From a checkpoint of a small transformer trained on Wikipedia.
Size: MLP 768 GeGLU, vocabulary 1024.
Architecture: LayerNorm before and after each block, rotary positions.
MLP neurons of a small language model. Each row is named by its layer, matrix (gate and up: input weights) and neuron, and shows model dimensions 16-143. Each number is 128 + 24 x the weight over its row's rms, rounded and kept within 0 to 255. A neuron's up and down rows have the sign that makes its largest values positive.
After each neuron's rows, "fires on" lists the tokens most often at its 100 highest values on Wikipedia text that the model never trained on.

L4.gate16 [ 91 110  97 150 136 177 118  87 103 161 136 121 166 128  85 134 125 109 144 113 119 131 112 153 127 109 114 136 125 126 149 119  88 135  98 125 155 147  95 157 123 136  99 129 181 144 106 128 114 110 162 133 123 138 169 138 153 115 114 105 129 163 131 142 137 170 125 112 127  95 127 104 143 132 144 127 124 120 109 150 134 106 112 158 151 135 122 128 102  92 168 152  95  97 128 145 130 173 116 172 150 147 120 159 128 151 121 121  93 137 124 138  84 150 108 113 104 137 176 121 178 163 144 114  99 175  96 110]
L4.up16 [166  93 126 134 106 135 135 183 148 133 148 128 128 134 108  91 138  93 117 115 133 138 130 127 185 135 131 126 155 146  99 148 157 147 148 153 100 151 137 131 115 142 139 127 127 104 183 116 105 134 124 133 132 194 120 140  73 113 128 122 131  99 129 149 106 102 101 120 145  84 116 128 159 118  98 163 165 114  79 126  88 128 112 156 127 143 172 111 143 101 150 110 108 125 158 136 140 149 109 100 101 147 129 103 146 173 121 166 126 103 106 130 116 122 131 117  83  96 112 141 126  90 125 113 170 102 115 121]
fires on: "h", "l", "ur", "qu", "he", " "

L4.gate462 [107 106  95 131 126 155 115 107 136 123 147 123 118 122 104 120  88 143 112 132 147 154 130 160 124 105 143  85 178 163 157 146 143 175  81 153 147 159 153 129  93 109 137 124 124 142 179  78 118 128 124 123 131 103 112 134 179 148 163 101 144  95 142  89 158 151 164 145 117 135 120 132  98 120 157  87 102 181 144  99 125 111  66 128 127 108 125 142 117 121 145  96 120 122 154 149 170 139 122  81 119  69 131 146  97 152 122 185  99 131  97 131 112 158 137 120 146 139 113 162  98 153 149 135 116 105 155  99]
L4.up462 [127 118 120 148  82 115 135 106  95 130 140 115 154 132 141 133 141 146 107 123 134 119 114 110 152  83 153  74 146 102 102 168 111 131 139 114 160 110 129 113 132 129 158 113 104 134 140 149 113 151 120 155 146 127 141 115 133 162 142 165 125 176 128 161 135 102 150  95 106 136 167 131 120 118 153 123 182 163  95 130 147 137 157 163  95 100 138 139 155 140 137 107  94 102 110 120  66 144 119 137 128 107 139 126  81 143 137 108 119 182 176 103 158 110 139 142 138  84  92  92 146  89 139  85 154 165 117 160]
fires on: " \"", "[", "\"", " "

L4.gate628 [104 126 110 106 128 170  91 167 117 156 121 160 140 131 114  51 134 152 141 128 131 118 125 182 117  97 128 108 137 132 149 119 110 118 118  73  94 127 161 158  96 113  97 105 107 155 161 149 106 120 134 142 120 111  83 154 141 151 147 153 168 134 161 119 138 121 125 105 143 138 108  98 124 135 177 135 130  94 154 143 111 143 148 106 116 104 127 156 140 136 135 153 122 158 112  90 140 181 156 116 143 116 150 116 135 108 122 104 124 157 122 141  81  88 104 123  88 157 118 128 115 154 159 143 117 161  99 116]
L4.up628 [163 122 108 114  93 146 109 113 103 121 193 139 153 132 179 121 140 113  92 112 169 110 124 111 152  86 117 127 170 110 120 119 133  93 156 118  70 106 117 134 152 195 114 111 130 159 149 153 150 146 153 120 122 172 198  96 108 161 136 165 124 141 138 129  87 129 142 144 108 146 118 143 120 128 146 148 114  91 149 147 126 132 138 150 114  99 176 137 112  83 156 145 120 125  98 141 129 114 107  84 137 132 146 106 116 129 144 113 128 132 169 106 156  63  88 132 139 117 138 139 110 144 158 144 171 124 108 124]
fires on: " ", "oun"

L4.gate623 [116 127 135 119 105 101  82 156 121 127 114 114 144 138 133 169 133 125 149 146 104 113  88 106 145  91 118 134 163 109  85 137 122 112 154  74 135 100 105 140 156 117 120 138 129 128 124 168 129 132 113 145 119 109 125 113 100 108 135 103 170 101 150 115 117 140 129 158 143  96 128 115 156 108 112 124 129 128 140  84 145 127 132 137 134 151 149 135 106 129 157 141 138 128  78 134  99 113 111 134 148 148 122 148 105 135 142 142 143 142 109 155 107 153 130 150 144 142 131 106 120 125 160 125 154 128 156 135]
L4.up623 [154 151 121 116 108  98 122 123 128 122 120 136 164 165 177 187 160 147 119 129  42  83 115 134 144 174 161 118 146 124 157 139 190 135 118 123 120 119 127 130 130 109  96 177 114 147 145 181 112 160 124 157 124 109 124 156  94 118 110 139 187 103 111 142 120 152 131 141 157 137  86 106 121 149 146 144 110  93 139  85 133 134 164 138  94 126 155 108 136  90 129 140 113 140 115 180  80 142 134 153 138 110 131 124 137 117 113 111 102 157 133 162 118 133 158 109 123 109 120 117 129  75 129 108 127 141 114 139]
fires on: "ar", " R", "ud", "a", " D", "l"

L4.gate565 [135 125 142 149 173 109 153 120 182 115 194 151 148 131  93 131 129 148 148  97  84 147 131 116 118 124  94 144 111 122 112 137 144 116 138 158 118 156 117 111 127 120 163 106 157 163 146 124 123 117 102 154 125 168 134 139 151  99 121 107  84 153 108 161 119 147 177 126 132 140 156 124 168 115 100 125 102 163 118 111 127 175 142 137 156 126 132 137 121 110 114 128 151 137 139 155  96 115 123  94 152 142 134 141 111 108 154 110 143 134 160 154 153 132 131 152 136 120 107 121 109 110 118 149 120 128 108  84]
L4.up565 [127 135 149 165 145  92 136 122 133 182 146 130 159 145 109 108 133 101 107 158 140 100 129 121 124 124 144 151 115  92 128 117 155 167 177 116 154 157 133 129 108 115  87  75 133 122 159 176 136 106 113 162 149 117 102 127 128 153 154 100  98 102  94 111  97 169 121 133  99 144 111  98 147 135 106 142 102 121 100 133 149 133  83 152 143  93 168 126 126 104 174 143 109 144 136 114 131 145  95 107 150 114 174  88 131 127 148 117  97  95 138 135 102 132 128 159 163 155 150  86 139 129 177 139  99 133 117 143]
fires on: " R", "R", " K"

L3.gate392 [128 140 104 141 105 169 148 119 166 130 134 136 124 133 106 120 118 124 133 127 139 171 144 119 125 150  92 111 127 157 136 141 151 136 113  89 108 112  97 127  80 103 141 101 137 156 112 141 102 115 140  84 157 186 141  53 138  79 116 162  95 129 160  62 129 134 123 156  94 168 133 138 180 109 119 125 156 171 146 106 142 120 171 126 136 147 133 118 124 143 110 121 152 128 114 120 143 147 156 138 158 155  86 130 131 136 158  99 131 125  91 136  86 118 165 158  73 145 115 156  73 131 124 158 143 151 124 150]
L3.up392 [ 97 123 108  89 146 130 100 115 139 148 192 119 120 133 130 165 111 180 159 104 160 132 104 128 119  93 107 131 127 167 147 133 119 127 143  91 152 126 142 159 116 119 142 119 120 111 132 112 132 138 120 120 143 135 165 113 159 134 140 115 124 110  86 138 137 108  91  99 114 143 135 129 106 102 123 132 116 157 135 130 125  98  59 180 117 125 150 107 103 170 116 107 128 151 154 104 156 110 116 151 140 111 137 140 133  72  88 126 161 108 125 137 155 102 150 124  58 154 183 148 175 122  83 101 129 136 121 189]
fires on: " g", " G"

L4.gate474 [137 151  88 112 142 145 120 129 138 115 129 103 122 127 148  93 112  89 123 128 129 113 161 119  66  64 101 133  99  88 124 164 110 126 137  97 149 127 136 179 119 131  98 131 112 187 125 116 155 144  74 123 176 107 101 124 125 134 144 147 111 133 110 124 184 141 144 124 118 131 168 107 108 123 133 112 135 122 148 112 105 150 146 166 147 112 136 152 131 149 144 101 139 131  92 109  82 132  82 114 135 142 104 135 137 143 129 125 116 162 128 135 139 134 112 121 127  99 109 140 110 160 124 144 122 116 184 133]
L4.up474 [ 97 131  98 128 113 109 148 132 157  51 139 143 111  99 146 125 129 155 133 113 110 144 159 128 127 132 160 118 128 118 134  88 150  99  94 129  93 148 116 144 158 141 186 135 125 159 132 106 129 128 165 171 122 180 148 151 106 147 119 115 165  90  71 149 152 142 162 129 104 119 111 109  55 143 121 131  80  77 159 145 149 129 121  91 138 172 149 165 151 123 151 126 142 153 112 120 102 123  94  81 112  99 112  98 133 128 104 131 139 102 134 109 143 149 101 146  99 106 126 134  80 112 135 137 156  90 126 119]
fires on: " ", "0", " |"

L4.gate263 [140  74 132 109 152 133 114  80 104 142 106 115 123 152  87 115 115 164 109 151 151 147 100 150 193 164 143 143 127 142 128  83 145 152 138 125 140 136 168 137 141  86 160 172 204  92  93  94 121 132 157 150 125 119 177  89 141 149 148 109 136 125 139 130 125 134 139 126 141 138 134 150 110 123 119 104 146 110  98 134 150 138 112 116 184 157 130 131 126  74 111 153 133 110 130 109 142 107 143 166 152 152 110 135  87 154  69 128 166 106 120 117 114 115 113 135 131 122 126 111  83 148 130 169 162 148 149  93]
L4.up263 [126 120 120 143 123 101 140 154  87 158 138  67 125 145 117 121 137 107 140 132 154 120 108  76 135 108 137 132 159 164 105 120 140 129 145 124 118 140 116 164 184 123 163 101 103 135 121 169 133 137 107 135 120 123 127 150 164 120 160 122 113 163 158 128 114  83 105 119 116 148 156 119 100 135 128 150 150 128 109 158 130  95 162 117 102 148  96 133 144 111 146  77 144 124 114 135 154 116 147 124 161 106  69 169 174 134 109 117 152  96  97  93 141 175  92  71 131 130  99 135 141 170 128 109 149 148 104 127]
fires on: " st", " St"

L4.gate442 [114 188 137 147 123 158 133 141 124 138 104 112 108 156 125 122 126 107 128 119 135 123 134 195 134 144  96 113 134 145  86 104 104 135 133 123 128 111 105 112 124  82  71 119  65 127 143 150  72 126 125 127  82 127 104 120 123 140 130 122 157 157 135 128 153 153 132 134 116 154 117  95 141 112 151 163  80 152 104  94 141 100 149 122 127 146 126 138 140 132 137 124 155 141 159 143 131  81 158 157 142 141 121 102 148 177 122 135 142 134 145 113 127  96 110 140 148 111 128  85 151 155 108 110 122 159  87 132]
L4.up442 [115 158 109 130 104  89 116 147 131  78 127 135 109 151 164 153 119 100 127 178 125 156 151 153 117 158  93 155 111 140  79 133  91 157 141 124 143 137 108 104 140 109 130 122 104 154  81 104  69 121 152 132 130 137  87 141 145 159 121 121 146 105 137 128 157 150 117 116 174  89 154 120 156 105 130 156  77  86 145 137 132 132 122 126 105 140 116 119 103 160 145 176 113 111 118  98 104 143 168 130 106 134 108 103 147 144 117 153 141 138 138 144 128  77 147 143 134 140 127 166 118 128  82 170 126 154 123  83]
fires on: "om", "ter", "l", "c", ":", "k"

L3.gate667 [137 113 135 131 111 131 134 156 163 139 115 151 163 147 158 163 133 156 137 134 102 113 136 101 130 120 128 145 108 109 162 125 148 140 140 104 168 129 154 121 122 114 149 177 153 142  98  83 121 117  97 106 191 102 141  70  66 132 137  85 147 147 114 151 141 113 103 122 115 172 116 155 109 137 126 135 128 126 124 114 147 124 112 147 107 141 150 124 106 149 159 129  97 104 118 126 129 133 138 128 116 123 144  82 141 112 150  79 110 133 127 103 129 170 118 133 134  99  89 129 151  78 142  95  72 186 119 162]
L3.up667 [113 103 146 114 105 143 155 154 131 111 111 155 122 142 144 188 121 153 159 171 143  95 149 161 115 128 115 125 128 150 160 124 123 161 108  96 133 156  95 121 124  98  94 135  52 117 116  98 134 115 152 123 140 101 126  66 138 122 142 128 158 129 120 101 162 133 139 154 162 176  90 121 119 135 120 144 118 158 145 129 127 157 120 166 100 140 116 143 101  95 175 124  98 125  94 189 134  95 124 125 124 167 114  82 129 130 128 111 110 109 141 136 125 176  82 133 144 138 121 107 122  89 124 144 126 153 158 118]
fires on: "r", ".", "l", "er", "le"

L3.gate393 [116 105  97 104 134 154 123 113 111 128 126 123 147 122  72 119 122 113 179 140 129 112 104 160 145 129 164 110 124 120 116  93 135 107 155 124 114 146 138 122 110 192 108 142  82 138 131 125 155 120 157 101 126 171 145 105  93 129  99  90 133 138  97 110 111 123 132 118 132 147 111 117 102  96 121 176 116 134 146 120 173 115 136 163  99 136 108 128  91 122  89  74 126 107 124 180 122 137 111 123 132 141  87 121 153 132 122 123 133 142 113 123 122 122 147 158 176 146 138 127 173  92 125 151  77 154 178 189]
L3.up393 [109 107 131 101 150 134 154 118 183 137 118 128  79 151 135  71 124 153 134 112 141  85 145 139 155 141 142  92 142  89 168 102 121 145 126 124 148 141 143 130 155 150 113 113 129 104 149  99 129 148 103 135 143  97 126 132  61 138  80 147 159 115  98 140 102  90 130 141 134 120  95 130 138  93 111 129 175 143 118 136 111 137 135 102 126 124 129  84 163 105  87 138 167 145 124 136 143 125 103 162 125 125 143  98 173 156 146  91 141 167 134 123  94 111 140 117 104 115 153  81 122 106 105 172 149 109 158  95]
fires on: "e", "an", "H", "h", "he"

L3.gate126 [101 119 128 138  75 132 123 118 101 120 136 118 126 145 154  84 108 107 122 156 108 147 154 107 152 115 184 134 133 121 108 148 137 100 104 169  87 110 101 227 172 132 175 120 175 138 109  95 142 151 106 147 152 137 141 108 125 106 138 102 139 110  98 136 133 135 110 163 138 115 103 143  93  99 176 125 135 112  79 137 114 119 101 139 150 139 125 141 118 142 110 163 122  86 103 109 132 125 125 112 131 104 122 146 153 127 163 117 150 149 121 158  52 127 178 124 154 113 144 147 105 139 140  99  92 142 129 145]
L3.up126 [143 112 108 151 106 158  72 138 137 125 117 118 122 155 137 185  95 119 130  95 109 102 113 132 141 109  97 146 142 121 141 175 132  85 129 110  92 113 121 125 139 106 170 130 158 112 118 122 122 116 116 126 172  83 104 138 118 119  88 158 136 169 122 114 127 165 152 126 110 169 129 116 109  89 124 121 113 108 106 143 123 163 136 168 153  92 105 173  93 146 130 134 120 112 133 150 133 156 133  97 144  93 129 164 147 109 139 173 137 108  99 126 149 134 161  96 100 156 165 134 112 154 143  96 102 146 114 115]
fires on: "9", "0"

L4.gate622 [149 132  98 125  96 150 112 111 142 138 115 122 127 143 162 150 129 128 157 133  90 149 143 129 147  88 126 112 169 135  99 118  67  98 164 150 125 169  91 115 154 159 162 153  91  72 102 109 144 129  67 130 115 158 112 118 159 139 160 126 138 153 137 147 123 164 125 132 139 178  95 120 114  97 143 135 133 133 110  99 127  99 118 116 101 174 123 132 158 136 148 107 146 152 149 113 112 128 118 177 156 153 111 121 120 129 130 151 113 121 120 116 138 169 128 130 142 131 132 120 143 170 101  80 169 138 133 183]
L4.up622 [104 132 138 129 113  80 175 137  95 111 139 120 146 155 113 171 106 142 110 113 142 132 151 152 139 125 135 104 120 149 118 101 142 129 109 123 112 118 141 133 138 146  95 139 116 142 115 128 125 144 187 132 162 122 102 127 110 109 106 122  96  93 184 161 107 175 152 133 173 106 141 131 147 141 151 124 135 152 131  91 108 129 131 101 109 123 141 103 130 140 140 169 143 146 138 117 112 169 120 142 143  85 124 172  96 191 112 185 128 105 138 119  75 141 123 110  84  84 109 105  98 132 148 154 122 166  87 121]
fires on: "l", "r"

L3.gate179 [120 141 145 154 157 107  81 125 110 127 154 141 164 128 137 125 149 127 170 163 143 143 130 165 176 107 120 112  87  90  91  87 149 128 100 141 123 197 109 142 129 135 148 109 133 128 103 155 148 121 145 155 125 144  82 162 146 135 112 117 147 105 168 104  95 137 124 106 146 133 140 125  92 118 125 116  80  99 134 121 138 109 145 149 141 157 109 125 158 145 114 170 118 109 102 179  87 160 114 130 138 155 152 110 111 157 158 113 129 105  79 110  74  86 128 129 153 138 107 128 147 112 136 111 171 148 110 140]
L3.up179 [ 95 122 114 148 164 154 179 121 119 101 123 127 123 105 124 122 152 156 144 123 132 123 117 130 127 151  92 140 132 128 150 164  75 177 171 108 102 131  88 110 159 135 129 144 150 175 133 101  96  87 125 148 107 174 139 122 109  90 150 126 119 141 120 143  93 137 127 112 130 124 106 123 171 175  93 143 125  95  96 143 137 126  58 174 136 142 140  86 179 120 120 141 131  98 121 115  90  96 144 146 123 133 102 108 139 107 120 155 136 162 103 119 155 164 122 141 116 148 125 138 151 139  87 121 123 127 143 129]
fires on: " R", "R", "ity", "l", "w", "f"

L4.gate758 [ 94 136 157 147 101 127 156  86 102 128  93 120  97 184 139 101 183 116 156 117 122 151 159 129 123 147 140 154 153 148 136 121 123 120 109 142 155 108 137 183 123 104 108 162 125 144 141  98 124 132  70 127 165 114 113 128 137  80 143 131  99 166 140 137 195 141 100 138  70 123 111 137 125 117 125 167 166 132 130 129  73 126 126 135 128 124 110 149 149 148 118 156 116 130 108 116 101 163 122 126 137 117 162  92 156  76  96 114  93 116 111 133 144  78 136 139 124  89 125 124 128 122 138 106 138 154 124 170]
L4.up758 [116  99 140 126 124  90  63 150 143 147 113 136 164 162 137 127 125 110 111 159 110  86 128 147  60 177 123 136 127 143 143 130 138  86 137 154 153 135  94 113  98 120  92 123 125 157 134 165 132 110 128 128 144  86 123 104 129 153 156 128 105 130 103 114 138  78 163 149 115 122 107  87 120 157  88 118  79 110 128 142 103 125 106 149 137 127 149 147 111 147 137 145 151 117 113 136 120 117 145 137 142 146 164 147  95 131 136 156 140 132 103 123  98  97 122 162 114 136 141 124 160 102 146 129  76 124 123 139]
fires on: "0", "5"

L4.gate326 [113 146 103 149 151  71 136 123 162 128 125 152 144 121 135 114 129 155 129 166 130 104 154 137  99 129  72 139 155 139 110 111 100 139 178 152 118 101 123 106 177 183 110 101 148 144 119 131 147 150 118 112 105 121 127 126 113 151 144  89 139 135 121 135 123 102 117 125 146 148 119 128 137 123 174 127 115 142 118 191 115  83 133 148 156  76 125 149 141 133 135 113 150  83 110 157  42 162  76 102 116 122 104 129 129 127 116 120 110 133 105 123 154 141 136 149 138  94 148 139 124  96 133 149 109  93 135 145]
L4.up326 [130 137 150 152 104 116 163 116 153 144 172 137 151 115 119 108 154 126 132 135 126  93 112 157 173 140 111 103 105 112 130 137 107 112 150 117 111 129 132 143  91  85 114  80  88 164 137 149 162 163  86 107  88 129  57 125 114 167 127 115 162 142 146  90 103 144 173 105  89 113 162 160 105 161 123 158 146 117  76 107 146 151 121 114 126  98 142 119 144 141 124 115 102 127 109 153  75 121 110 111 105 121 110 135 151 173 178  86  93 124 146 111 104 121 103 126 154 123 131 133 145 133 141 157 109 109 147 144]
fires on: "ra", "R", " R", "h", " –", "l"

L3.gate533 [140 153 112 131 108 129 120 130 131 170 142 160 125  90 113 138 105 139 118  89 141 146 112 138 116 107 119  87  89 158 125 121 155  89 118 171 132 163  86 122 134  93 118 109 150 110 169 129 167 120 157 119 103 135 119 161 144 136 126 105 104 124  93 112 137 145  96 153 134 133 115 159 141 112 133 121 119  78 129 124 133 102 138 179 124 132 120 123  82 147 105 115 126 148 131 105 146 136 132 133 149 170 162 148 127 162 109  70 103 102 115 134  97  93 160 131 165  91 156 123 108 173 165 143  95 118 123 178]
L3.up533 [125 140 145 108  89 165 111 143 138 128 142 126 170 130 127 150  82 137 116  77 163  90 131 148 122  81 173 102 149 156 135 158 164 134  95 124 121 154  90 160 137  94 110 128 127 143 101 137 123 118  93 133  94 157 140 130 153 157 116 129 125 142  95 102 141 141 119 115 126 157 156 162 101 101 131 139 129 121 144 127 118 112 106 154 155 133 140 156 136 102 136 106 125 144 117  98 122 156 104 139 123 128 132 121 130 143 122 100 151 139 121 120 108 139 181  98 155 195 134 132 177 119  81 171 156 107 159 178]
fires on: "er", " G", "ro", "ː", "im", "š"

L4.gate573 [111  67 188 137 127 146 137 137 144 162 152 122 125 137 147 122 119 145 102 116 115 109 116 136 102 145 148 155 136 101 140 107 135 168 155 131 125 113 133  94 142 171  68 146 137 129 116  83 101 189 132 133 130 161  83  93 112 108 129 154 113 151 121 139 170  88 143 140 125 150 153 138 111  97 121 118 125 102  98 144  75 109 131 126 117 137 143 132 140 134 108 152 119 143 104 122 129 108 117 108  94  62 114 166 142 118 127 105 114 137 104 162  86 159 145 143 121 112 139 124 110 113  81 129 192 129 121 116]
L4.up573 [ 83 113 179 134 127  83 152 133 130 167 108 192  88 110 135 120 143 158 136 169 146 120 118 146  84 142 155  96 154 160  84 102 132 113 157 139 110  83  64  92 143 166 124 172 146 105 116 109 149 148 141 129 117  82 145 119  97 161 151  96 140  98 105 128 131 137 121 103 127 130  93 117 105 106 125 144 130 123  97 137 138 154 102 119 132 124  91 142 133 101 124 138 115  82 145 142 105 113 137 124 140 113 162 138  61 160 141 145 168 150 105 111 103 134 137 168 134 141 150 142 160 130 134 162 118 168 156 103]
fires on: "9", "0", "5", "6", "7"

L3.gate303 [ 75 140 109 172 111 123 131  92 103  97 144  99 113 124 124 179 110 154 131 132 136 166 132 153 111 124  77 111 157 102  87 144 120 133 146 144 153 105 139 146 119 138 143 155 115 181 115  99 132 107 193 162 110 143 111 110 130 108 148 141 109 135 153 118 162 146  99 160 134 114 120 119 131 141 104 128 140 138 121  99 154 136 147 112 162 173 141 137 110 121 112 160 151 102 123 136 134 104 160 128 137 117 148 137 155 113  85 136 106 122 128 107  84 106 155 152 100  84 153 160 164 126 141 137 132 145 168 135]
L3.up303 [134  96 111 152 119  92 147 127  91  90  92 139 133 100 175 154 141 135 120 176 153 109  99 191 125  80 107 151 125  97 134 130 134 139 100 124 161 122 166 110 156 133 151 155 112 181  90 141 163  92 163 123 117 145 181 126  94 121 124 164 128 115 154 126 140  88 138  98 129 156 103 159 118 117 103 113  96 105 110 122 102 125 101 144 171 129 160 128  94 149 113 104 119 121 132 155 140 143 149 119 138 113 108 105 142 122 126 160 199 170  92 137  95 105 129 126 140 116 127 133 130  75 123 129 124 164 112 126]
fires on: " (", ")", "\n", "l", "g"

L4.gate357 [ 84 140 143 141 117 120  88  99 111 137 170  78 117  91 165 112 106 125 151 130 102 119  98 147 150  95 148 132 121 111 119 139 126  79 115 129 117 171 107 138 130 146 116  92 157 155 141 154 132 106 147 133 128 120 134 139 174 134 126  65 174 114 153  87  99 127 130 141 152 130 102 153 140 118 115 103 130 135 114 127 119 118 175 127 127 127 100 142 170 138 132 143 141 127 137 120 136 148 116 140  80 142  96 170 124 159 123  99 116 103 135  72 120 116 145 139 117 121 143 131 143 148  91 147  93 160 134 145]
L4.up357 [142 125 121 209 160 132 164  93 148  90 125 111 112 145 149 135 113 113 153 125 130 128  96 171 140 115  93 111 121 110 140  85 138 127 150  82 126 126 148  92 146 164 124 152 145 107 157 134 102 114 165 143  92 142 119 109 139  66 133 124 141 163 151 125 132 111 142 128 154 133 127 106 140 109  92 148 111 137 139  99 124 112 117 122 140 178 178 144 159 144  84 104  77 141  98 121 119 134 152 153  89 132 143 166 125 107 113 148 139 119 110 126 105 138 143 144 148 117 117 102 151 134 110 105 170 174 158 112]
fires on: "l", " F", "w", " T", "im"

L3.gate150 [116 132 106 172 194 141 135 151 114 154 139 119 109 170 113 126 148 113 112 107 103 123 113  99 161 162 124 127 102 134 105 139 144 114 201 121 111 155 144  95 155 113  99 153 163 128 112 110 136 119 117 120 141 119 151  92 126 107 111 101 156 149 132 108 133 123 122 179 135 132 104 138 118 137 137 113 132 121 120 119 108  90 142 147 153 144 144 163  93 161 102 115 122 142  70 132  91 119 139 157 150 144 112 164 130 115 103 141 124 139 132  99 105  92 105 153 101  80 158 114 120 148 110 139 185 132  81 131]
L3.up150 [127 135  57  98 125 170  98 136 121 157 165  81 166 164 161 170 119 163  72 120 156 130 116 112 155 108 136 106 152 146 115 118 110 147  98 136 151 147 120 158 151 133 138 146 140 105 134 114 163 106 112 105 156 114 174  86 149 114  54 157 121 105 121 153 113 140 143 121 123  97 151 123 137 124 156 151 122 124 123 162 114 151  96 125 175 130 144 130 133 137 153 103 113 122  99 135 135 151 169  85  97  97 108 134  84 133 110 127 128 116 112 131 118 163 133 110 147 123 146 119 152 121 140 126 136 132 102 114]
fires on: " St", " st"

L3.gate722 [142 120 120 150  85 118 129 125 115 137 160 112 158 162 129 140 145 125  66 111 130 100 115 159 172 135 135 144 159 146 152  99 108 158 131 109 127 127 115  92 153 104 114 145 105 121 131 125 104 135 127 125 147 166 133 107 141 170 120 125 150 105 126 115 135 148 114  76 139 150 151 164 103 147 151 102 166 116 138  91 109 122 105 139 151 133  55 118 111 166 140 108 138  87  97 151 110 123 124 106 161 122 126 148 119 112  93 147 149 113  98 146  90  97 127  95 129 148 145 148  95 150 128 136 171 131 131 110]
L3.up722 [166  92 135 160 188 139 128 122 156 121 141  82 171 145 102 127 134 117 116 169  97  83 107  84 125 139 138  93 122 181 154 140 153 154 175 120  93 117 166 133 168 146 134 121 123 119  93  89 148 109 127 135 139 127 139 124 126 129 149 118  97 116 106 157 113  99 136 124 128 134 145  95 167 134 127 119 152 125 165 143 173 154 152 158 121 149  96 133 151 132 124 100  93 124  85 125 103 133 190  97 124 138 149  94 158 132 101 154 156 175 137 130  79 125 118 104  97 177 130  99 108 125 140 122 104 111 125 153]
fires on: " st", " St", "st", "r"

L4.gate609 [152 139 120 153 121 140 135 109 157 151 133 101 134 123 168 147 152 153 156 101 138 137 148 122 128 103 131 143 125 174 108 102 147 132 120  90 132 133 118 145 133  97 102 141 159 134  85 112  66 156 114 118  93 118 135 122 153 147 142 110 154 122 150 176 108 152 169 114 161 152 113 125  88 109 136 127 119 121 151  92 135 109 133 122 148 146  98 169 148 129 161  82  94 128 162 110 104 161 139 144 124 113 166 112 125  88 101 147 115 134 119 162 158 112 131 110 182 102 104 113 137 132 120 131  94 133 127 158]
L4.up609 [108 127 133 120 104 104 103 117 146  81 117 143 129 148 144 168 146  99 105 112 122 138 150 124 130 131 126 112 113 161 108  55 122 104 132 110 111 134 130 163 161 120 118 151 155 183 100 111  82 143 108 177 119  94 143 121 109 122 152 121 122 130 111 153 177 127 124 144 151 110 144 138 138 104 175 117 157 124 131 126 133 121 133 120 140  99  80 177 126 152 201 145 145 100 125 148 110 133  88 107 122 121 177  75 144  99 109 131 159 117  99 114 134 121 152 141 155 131 109 112 136 168 110 133 143 102 118 115]
fires on: "ver", "9", "re", "l", "t"

L3.gate365 [131  84 134 134 116 142  87 148 144 116 160 135 132 137 149 140 119 114 149 124 112 126 123 108 103 162  83 127 155 140  92 114 130 107 132 111 172 140 117 103 115 112  93 178 172 159 120 113  90  74 114 156 145 142 106 156  67  90 142 114 134 155 140 164 162 138 107 147 150 113 133 133 165 112  94 141 109 178 160 122 138 144 147 117 128 165 105 113 122 144 170 126 104 175 150  76 142 112 119 172 113 108 151 121  75 132 116 132 128  97 115 127  94 159 119 173 149 136  79 136 134 110 151 138  93 126 107 129]
L3.up365 [ 94 137 124  94 125 106 120 129 125 104 137 147 149 162 139 181 115 108 143  61 116  78 150 109 128 103 104 123 117 130 155 141 104 187 164 131 140 109 121 106 122 120 126 102 142 130 155 106 128 113 148 138 130 103 123 143 154 118 131 115 101 144 160 161 149 123  87  77 125 137 112 123 140 108 119 101 136 157 129 131 153 125 161 150 152 168 139 153 164 207 109 154 117 128 142 150 119 132 164 120 147 111 150  98 168 119 134 113  89  84 161 167 160 132 130  84 163 131 128 122 139 109 102 134 136 126 133 141]
fires on: "s", "es", "r", "ord", "l", "ra"

L4.gate375 [126 124 126 166  92 113 134 145  88 169 155 149 146 128 162 109 130  97 118 113 107 178 118 103 112  95 151 130 125 105 141 120  91 141  99 106 134 117 121 158 118 143 146 133 105  84 138  71 107 137 105 119 131  56 120 128 130 122 120  93 149 134 157 129 171 164 114 143 191 136 144 124  80 108 167 165 111 142 129 114 142 148 136 140 103 137 108 134 109  97 171 115 149 157 122 140 131  86  92 147  88 170 101 125 107 131  79 136 114 166 138  90  97 133  95 146  98 172  89 168 142 141 139 126 127 132 158 105]
L4.up375 [116 124 167  96 147 123 170  93 105  91 163 113 122 131 160 150 156 128 121 147 212 126  98 146 144 148 140  92 134 125 148 115 156 121 127 117 134 131  93 110  89 132 144 126 129 141 170 123 157 118 143 120 102 133 138 119 140 126 108 116  78  99  81 130 136 139 137 136  84 152 114 113 174 109 132  97  76 145 122  97  54 117 115 107 123 139 122 133 159 121 114  90 122 129 123 157 144 114 130 109 138 131 109 142 143 167 180 108 144 119 113  99 125 143 110 115 115 101 110 111 120 151 138  90  84 124 142 115]
fires on: " ", "3", "r", "il"